From a checkpoint of a small transformer trained on Wikipedia.
Size: 21 layers, width 256, 21.7M parameters.
MLP neurons of a small language model. Each row is named by its layer, matrix (gate and up: input weights) and neuron, and shows model dimensions 64-191. Each number is 200 + 20 x the weight over its row's rms, rounded and kept within 0 to 999. A neuron's up and down rows have the sign that makes its largest values positive.
Before each neuron's rows, "fires in" lists the words (lower case) most often at its 100 highest values on Wikipedia text that the model never trained on.

fires in: "after", "later", "then", "began"
L2.gate954,170,197,190,184,186,202,213,215,153,197,203,167,206,213,223,209,162,183,173,226,224,219,192,172,181,208,194,166,217,196,215,212,207,171,176,193,213,234,205,227,191,219,192,165,175,203,162,210,220,237,162,185,212,211,249,245,201,194,209,219,215,182,194,208,188,192,232,210,218,199,211,191,193,207,197,202,155,208,209,189,162,230,212,233,192,233,189,216,205,214,224,178,203,202,178,193,185,214,188,199,199,183,192,211,181,210,183,191,245,188,234,183,195,215,194,224,228,200,188,162,201,209,172,195,186,181,187,239
L2.up954,221,190,188,220,193,202,209,229,171,209,158,173,197,200,167,206,212,188,182,223,219,209,190,198,167,217,184,180,191,219,217,184,213,182,228,221,182,215,183,219,190,217,166,209,185,188,173,193,212,224,195,210,215,218,190,207,191,194,174,237,172,207,190,175,172,236,209,215,220,182,207,209,188,185,163,152,166,181,217,215,199,207,213,195,215,210,197,215,214,217,192,170,206,193,202,197,202,218,207,149,190,185,188,200,178,227,160,227,173,204,223,211,206,192,197,195,178,207,196,179,187,243,203,228,155,171,206,213

fires in: "been", "be", "remained"
L10.gate438,184,230,166,170,185,197,238,208,175,216,216,189,222,207,201,212,181,178,204,198,181,215,222,196,201,193,221,212,170,223,197,193,171,198,192,223,215,204,223,188,192,197,195,185,177,224,223,195,206,189,217,174,197,175,231,230,166,217,219,211,219,189,195,186,206,183,163,166,216,224,207,186,242,208,210,180,228,209,193,175,199,212,195,192,213,190,197,185,191,187,195,196,192,224,213,186,219,198,183,176,214,223,229,203,230,178,213,161,197,244,229,198,240,245,197,197,186,198,209,186,224,148,197,242,225,212,206,173
L10.up438,192,225,232,202,234,163,250,248,214,196,218,204,221,176,228,169,203,205,197,220,180,189,188,143,187,192,189,180,197,187,182,217,211,216,195,202,172,201,206,194,191,215,210,222,196,249,216,225,198,214,201,190,190,199,200,186,209,168,205,204,200,197,221,237,202,178,210,175,250,210,229,180,193,185,207,206,208,210,212,197,195,139,215,171,205,200,242,184,232,211,197,168,211,223,158,208,194,159,216,187,197,163,207,210,193,192,196,197,188,220,233,239,201,198,197,179,223,180,206,189,188,214,187,180,193,196,181,228

fires in: "cd", "still", "vocals", "church", "starring"
L5.gate525,213,191,209,181,177,150,231,215,206,186,231,191,194,154,181,188,236,209,233,200,187,235,218,203,218,197,215,214,191,216,193,202,217,181,191,210,203,203,206,234,222,186,231,171,207,233,231,196,211,226,208,201,206,205,190,229,224,178,227,204,221,177,164,172,209,176,195,187,181,168,216,220,159,190,190,183,166,212,216,199,180,220,204,214,165,213,195,180,184,193,218,194,188,210,175,183,187,189,184,203,199,217,234,216,222,171,215,209,213,201,229,186,197,173,160,180,204,187,242,192,206,182,215,181,187,183,180,197
L5.up525,184,204,199,201,193,229,205,187,198,209,206,214,209,240,209,186,218,160,162,156,211,215,208,189,190,228,165,176,201,190,200,161,206,209,191,223,181,223,178,198,194,201,194,222,171,222,191,223,244,207,207,178,194,210,178,177,213,218,206,211,204,229,207,191,133,156,203,217,208,201,200,176,183,184,193,196,197,210,200,184,222,203,220,205,190,258,222,185,208,210,201,205,198,196,192,227,202,192,205,213,199,232,206,198,187,186,197,209,195,194,188,198,246,224,185,170,167,201,178,205,214,161,221,216,245,220,206,211

fires in: "he", "they", "you", "we"
L18.gate514,207,208,195,196,220,177,217,238,212,202,205,181,211,195,186,217,206,199,230,171,182,207,217,167,253,204,207,201,197,204,169,217,183,225,262,173,225,169,199,160,182,155,189,205,158,190,203,198,196,168,180,179,190,182,183,228,189,208,189,215,220,218,201,192,232,181,221,208,234,243,219,160,179,187,226,179,196,211,226,224,168,219,221,206,208,180,198,193,218,221,202,231,238,210,214,174,222,183,228,203,214,188,209,199,206,208,169,160,210,229,158,221,179,219,183,202,171,206,205,186,199,206,210,229,182,188,183,199
L18.up514,207,200,223,206,183,201,211,191,207,196,230,171,212,206,193,217,206,169,203,210,196,220,222,210,177,194,209,212,228,155,200,184,197,214,186,195,221,192,186,207,204,189,232,160,202,144,170,221,179,195,222,200,172,216,171,208,201,177,234,223,197,205,207,219,209,175,238,159,212,193,207,224,179,203,161,194,185,222,201,186,229,197,230,175,226,190,184,185,177,200,200,203,229,207,187,183,212,193,190,205,209,218,198,213,179,197,206,229,230,225,225,197,194,228,154,193,190,200,190,201,205,204,192,159,183,192,210,221

fires in: "served", "part", "serving", "serve", "appeared", "remained"
L2.gate96,177,208,229,166,203,189,252,210,191,218,218,216,186,201,208,196,231,191,206,188,197,177,187,245,208,204,218,211,217,205,217,223,204,222,164,191,208,199,248,223,244,215,221,203,210,196,189,212,203,216,210,191,162,200,208,204,203,202,201,183,202,194,193,212,222,178,153,180,189,165,209,214,196,195,228,195,196,218,214,207,195,205,200,241,184,187,194,218,233,210,234,212,227,178,188,172,187,195,187,227,203,199,227,216,228,177,219,211,210,208,206,245,195,238,173,205,197,223,179,201,211,197,202,205,221,193,223,216
L2.up96,196,220,182,195,262,227,204,180,212,165,172,226,190,210,223,180,237,199,195,199,241,182,216,226,216,205,204,225,208,208,213,208,225,186,211,196,229,194,213,204,217,205,214,221,212,190,195,237,165,196,183,189,205,199,225,231,226,172,206,213,187,154,204,199,198,199,179,186,227,185,225,175,205,185,217,183,152,216,214,201,220,206,191,206,201,173,221,205,233,212,199,192,211,158,177,205,197,214,198,204,168,203,180,188,181,199,185,237,201,219,197,223,209,225,197,158,236,167,174,213,252,171,213,217,234,151,229,202

fires in: "singles", "single", "track", "release"
L4.gate84,209,209,233,197,218,210,210,163,119,176,216,185,172,191,216,190,236,221,197,204,217,224,220,202,198,178,193,198,215,214,198,209,214,163,205,221,193,175,242,206,203,206,220,195,164,170,196,225,215,212,186,193,222,210,187,222,207,156,205,199,196,208,185,200,202,218,164,223,215,190,199,204,187,186,206,195,207,217,196,192,218,195,185,210,209,188,201,212,203,216,232,190,238,194,189,237,191,200,212,218,211,200,262,161,223,212,195,165,223,208,178,228,201,192,156,201,173,190,176,211,196,204,210,200,257,173,235,219
L4.up84,141,181,199,202,203,236,191,241,203,194,238,207,185,180,243,224,193,205,167,192,201,193,190,239,198,192,202,174,214,207,206,218,171,224,193,196,187,201,206,193,210,195,215,190,171,205,222,184,179,226,207,182,202,224,160,185,185,192,218,226,207,198,212,179,198,197,200,166,187,226,208,185,208,190,164,217,201,223,175,214,193,204,178,187,211,226,189,224,153,189,226,199,208,201,209,183,201,172,182,185,214,203,231,213,206,167,205,194,196,210,188,216,203,210,228,229,200,227,179,236,164,177,229,209,235,231,178,183

fires in: "with", "based", "starring", "on", "guitar", "featuring"
L18.gate158,163,193,204,181,184,154,189,185,225,174,182,208,178,182,184,210,185,196,187,203,240,237,191,220,210,172,187,199,180,218,211,226,161,203,211,194,195,230,198,180,247,193,163,189,216,178,198,188,235,191,208,186,226,216,250,176,193,200,210,192,222,197,190,181,188,183,189,201,148,228,189,213,225,189,214,206,187,197,182,179,232,203,212,216,226,217,224,225,233,185,195,195,190,205,207,180,213,169,213,195,187,161,196,214,199,193,217,185,223,187,190,164,207,168,184,193,222,209,193,203,183,197,208,201,191,219,229,219
L18.up158,162,204,198,188,203,191,197,205,201,215,182,136,209,231,220,205,202,212,174,193,206,199,184,227,198,194,195,234,216,193,194,216,186,213,203,210,201,180,194,246,188,177,212,201,201,178,179,205,228,219,215,218,221,191,180,193,215,197,231,191,203,208,191,190,197,172,168,209,213,184,198,198,187,225,196,212,234,210,167,199,194,175,200,205,201,189,196,199,171,175,238,176,173,173,181,206,192,199,175,195,225,212,195,199,197,171,220,189,236,192,234,188,194,180,214,201,201,205,208,174,236,191,182,212,202,185,182,193

fires in: "james", "his", "german", "european", "french"
L2.gate49,182,205,208,211,174,188,211,194,204,191,191,214,227,192,193,215,210,206,189,193,257,201,205,210,168,216,196,234,210,225,185,214,187,203,179,220,186,216,177,192,200,189,183,204,228,175,216,180,215,179,187,214,168,218,190,214,207,216,215,232,207,214,189,226,169,184,216,192,190,190,220,189,184,254,200,211,189,190,172,190,224,216,191,199,237,189,194,198,217,194,180,190,190,214,225,199,208,212,168,184,232,193,191,192,218,180,236,199,169,223,194,228,174,221,210,194,178,169,173,202,232,211,183,185,172,210,186,196
L2.up49,184,185,220,206,219,229,192,184,204,216,189,185,227,181,226,200,219,193,184,193,228,219,174,187,210,184,187,216,241,207,215,219,240,173,190,203,220,157,180,174,195,197,197,226,233,173,179,220,175,191,241,194,228,185,187,178,194,208,217,202,194,192,203,214,185,174,190,183,194,198,207,169,224,203,239,152,196,193,191,209,189,180,187,197,212,211,224,219,214,214,207,217,213,178,190,192,198,197,228,212,189,203,208,151,178,202,222,190,165,231,170,204,154,219,185,180,176,164,240,217,204,242,203,213,237,179,171,163

fires in: "they", "died", "before", "may", "days"
L2.gate489,205,215,191,193,181,204,171,228,215,196,227,188,189,237,209,198,191,226,182,196,183,196,200,192,189,196,217,198,190,148,235,192,162,176,208,210,193,229,175,170,185,188,213,217,176,230,215,187,177,207,215,210,201,196,245,200,219,241,213,218,198,207,204,196,191,200,225,217,199,214,202,166,191,210,228,194,189,213,198,179,193,173,191,213,206,167,181,207,225,188,171,187,211,207,213,175,203,208,215,189,198,219,203,202,183,203,221,139,215,202,203,174,180,199,213,215,223,197,217,178,227,188,191,201,228,203,169,201
L2.up489,193,198,192,235,215,191,164,203,208,206,217,203,219,214,161,198,216,226,175,228,218,210,176,199,173,190,198,183,194,183,207,196,189,190,210,195,193,205,207,190,226,197,220,214,201,224,207,175,219,200,211,233,215,209,222,187,232,229,187,245,226,226,190,214,207,197,191,196,182,220,194,151,189,200,215,207,222,172,239,193,198,185,199,175,210,177,230,215,203,185,190,194,221,199,203,187,218,201,205,177,201,211,201,195,180,169,209,178,194,235,195,161,174,179,247,188,200,187,199,185,192,221,210,189,183,204,165,190

fires in: "northern", "one", "none", "t", "nuclear", "meters"
L9.gate254,211,178,208,160,188,195,226,164,203,189,192,208,179,191,188,191,249,163,189,181,152,235,232,233,199,211,190,196,199,161,156,216,175,189,186,220,195,196,206,227,245,210,214,172,186,217,193,191,168,210,221,230,213,198,216,217,203,152,180,233,217,198,178,216,198,201,190,197,188,211,214,205,205,163,201,250,187,197,201,190,220,213,165,196,185,158,223,193,196,162,197,192,174,188,191,152,196,210,179,201,207,195,222,214,207,143,219,200,203,177,190,202,209,212,221,200,190,175,197,238,197,202,202,181,159,205,203,198
L9.up254,182,169,218,196,212,156,219,200,206,193,188,253,201,194,203,214,169,202,199,187,185,178,213,232,224,253,173,219,228,214,186,221,219,174,194,178,211,215,170,207,185,187,209,209,192,214,218,213,190,222,224,163,186,211,240,203,211,207,210,215,201,229,201,223,168,169,193,174,206,200,220,200,205,150,187,245,202,212,234,178,197,189,200,218,199,201,190,219,174,202,173,214,207,196,185,189,214,205,212,201,189,183,251,204,234,183,182,169,199,179,214,223,157,185,193,185,193,201,233,207,193,208,195,202,216,230,211,199

fires in: "is", "was", "be", "been"
L18.gate714,203,176,188,196,189,185,220,225,215,239,163,180,214,233,201,215,179,200,202,186,200,199,230,206,159,172,210,207,189,210,200,213,226,202,215,192,210,196,202,178,201,228,201,192,237,176,225,214,205,226,212,167,203,198,175,211,174,216,173,218,188,218,171,220,198,188,194,203,233,200,194,201,195,195,214,213,206,166,197,186,201,216,193,245,175,194,208,212,231,198,227,182,205,161,185,186,212,210,202,179,192,181,193,193,166,191,193,196,198,216,192,252,205,246,196,164,199,209,157,202,179,179,213,205,207,186,215,208
L18.up714,247,206,225,192,161,212,168,189,177,187,200,179,194,196,182,190,190,196,168,238,208,193,195,174,220,213,196,192,235,223,204,199,185,156,225,197,204,224,191,211,181,175,210,211,232,187,203,186,191,219,217,193,160,162,184,183,204,204,197,202,192,193,203,203,242,196,195,221,205,227,197,189,186,226,215,209,214,167,203,216,217,185,198,201,198,208,215,220,215,179,184,201,176,223,210,236,219,150,208,219,183,232,212,172,169,207,209,215,167,171,192,204,226,194,232,220,243,194,232,198,188,213,197,201,211,177,158,161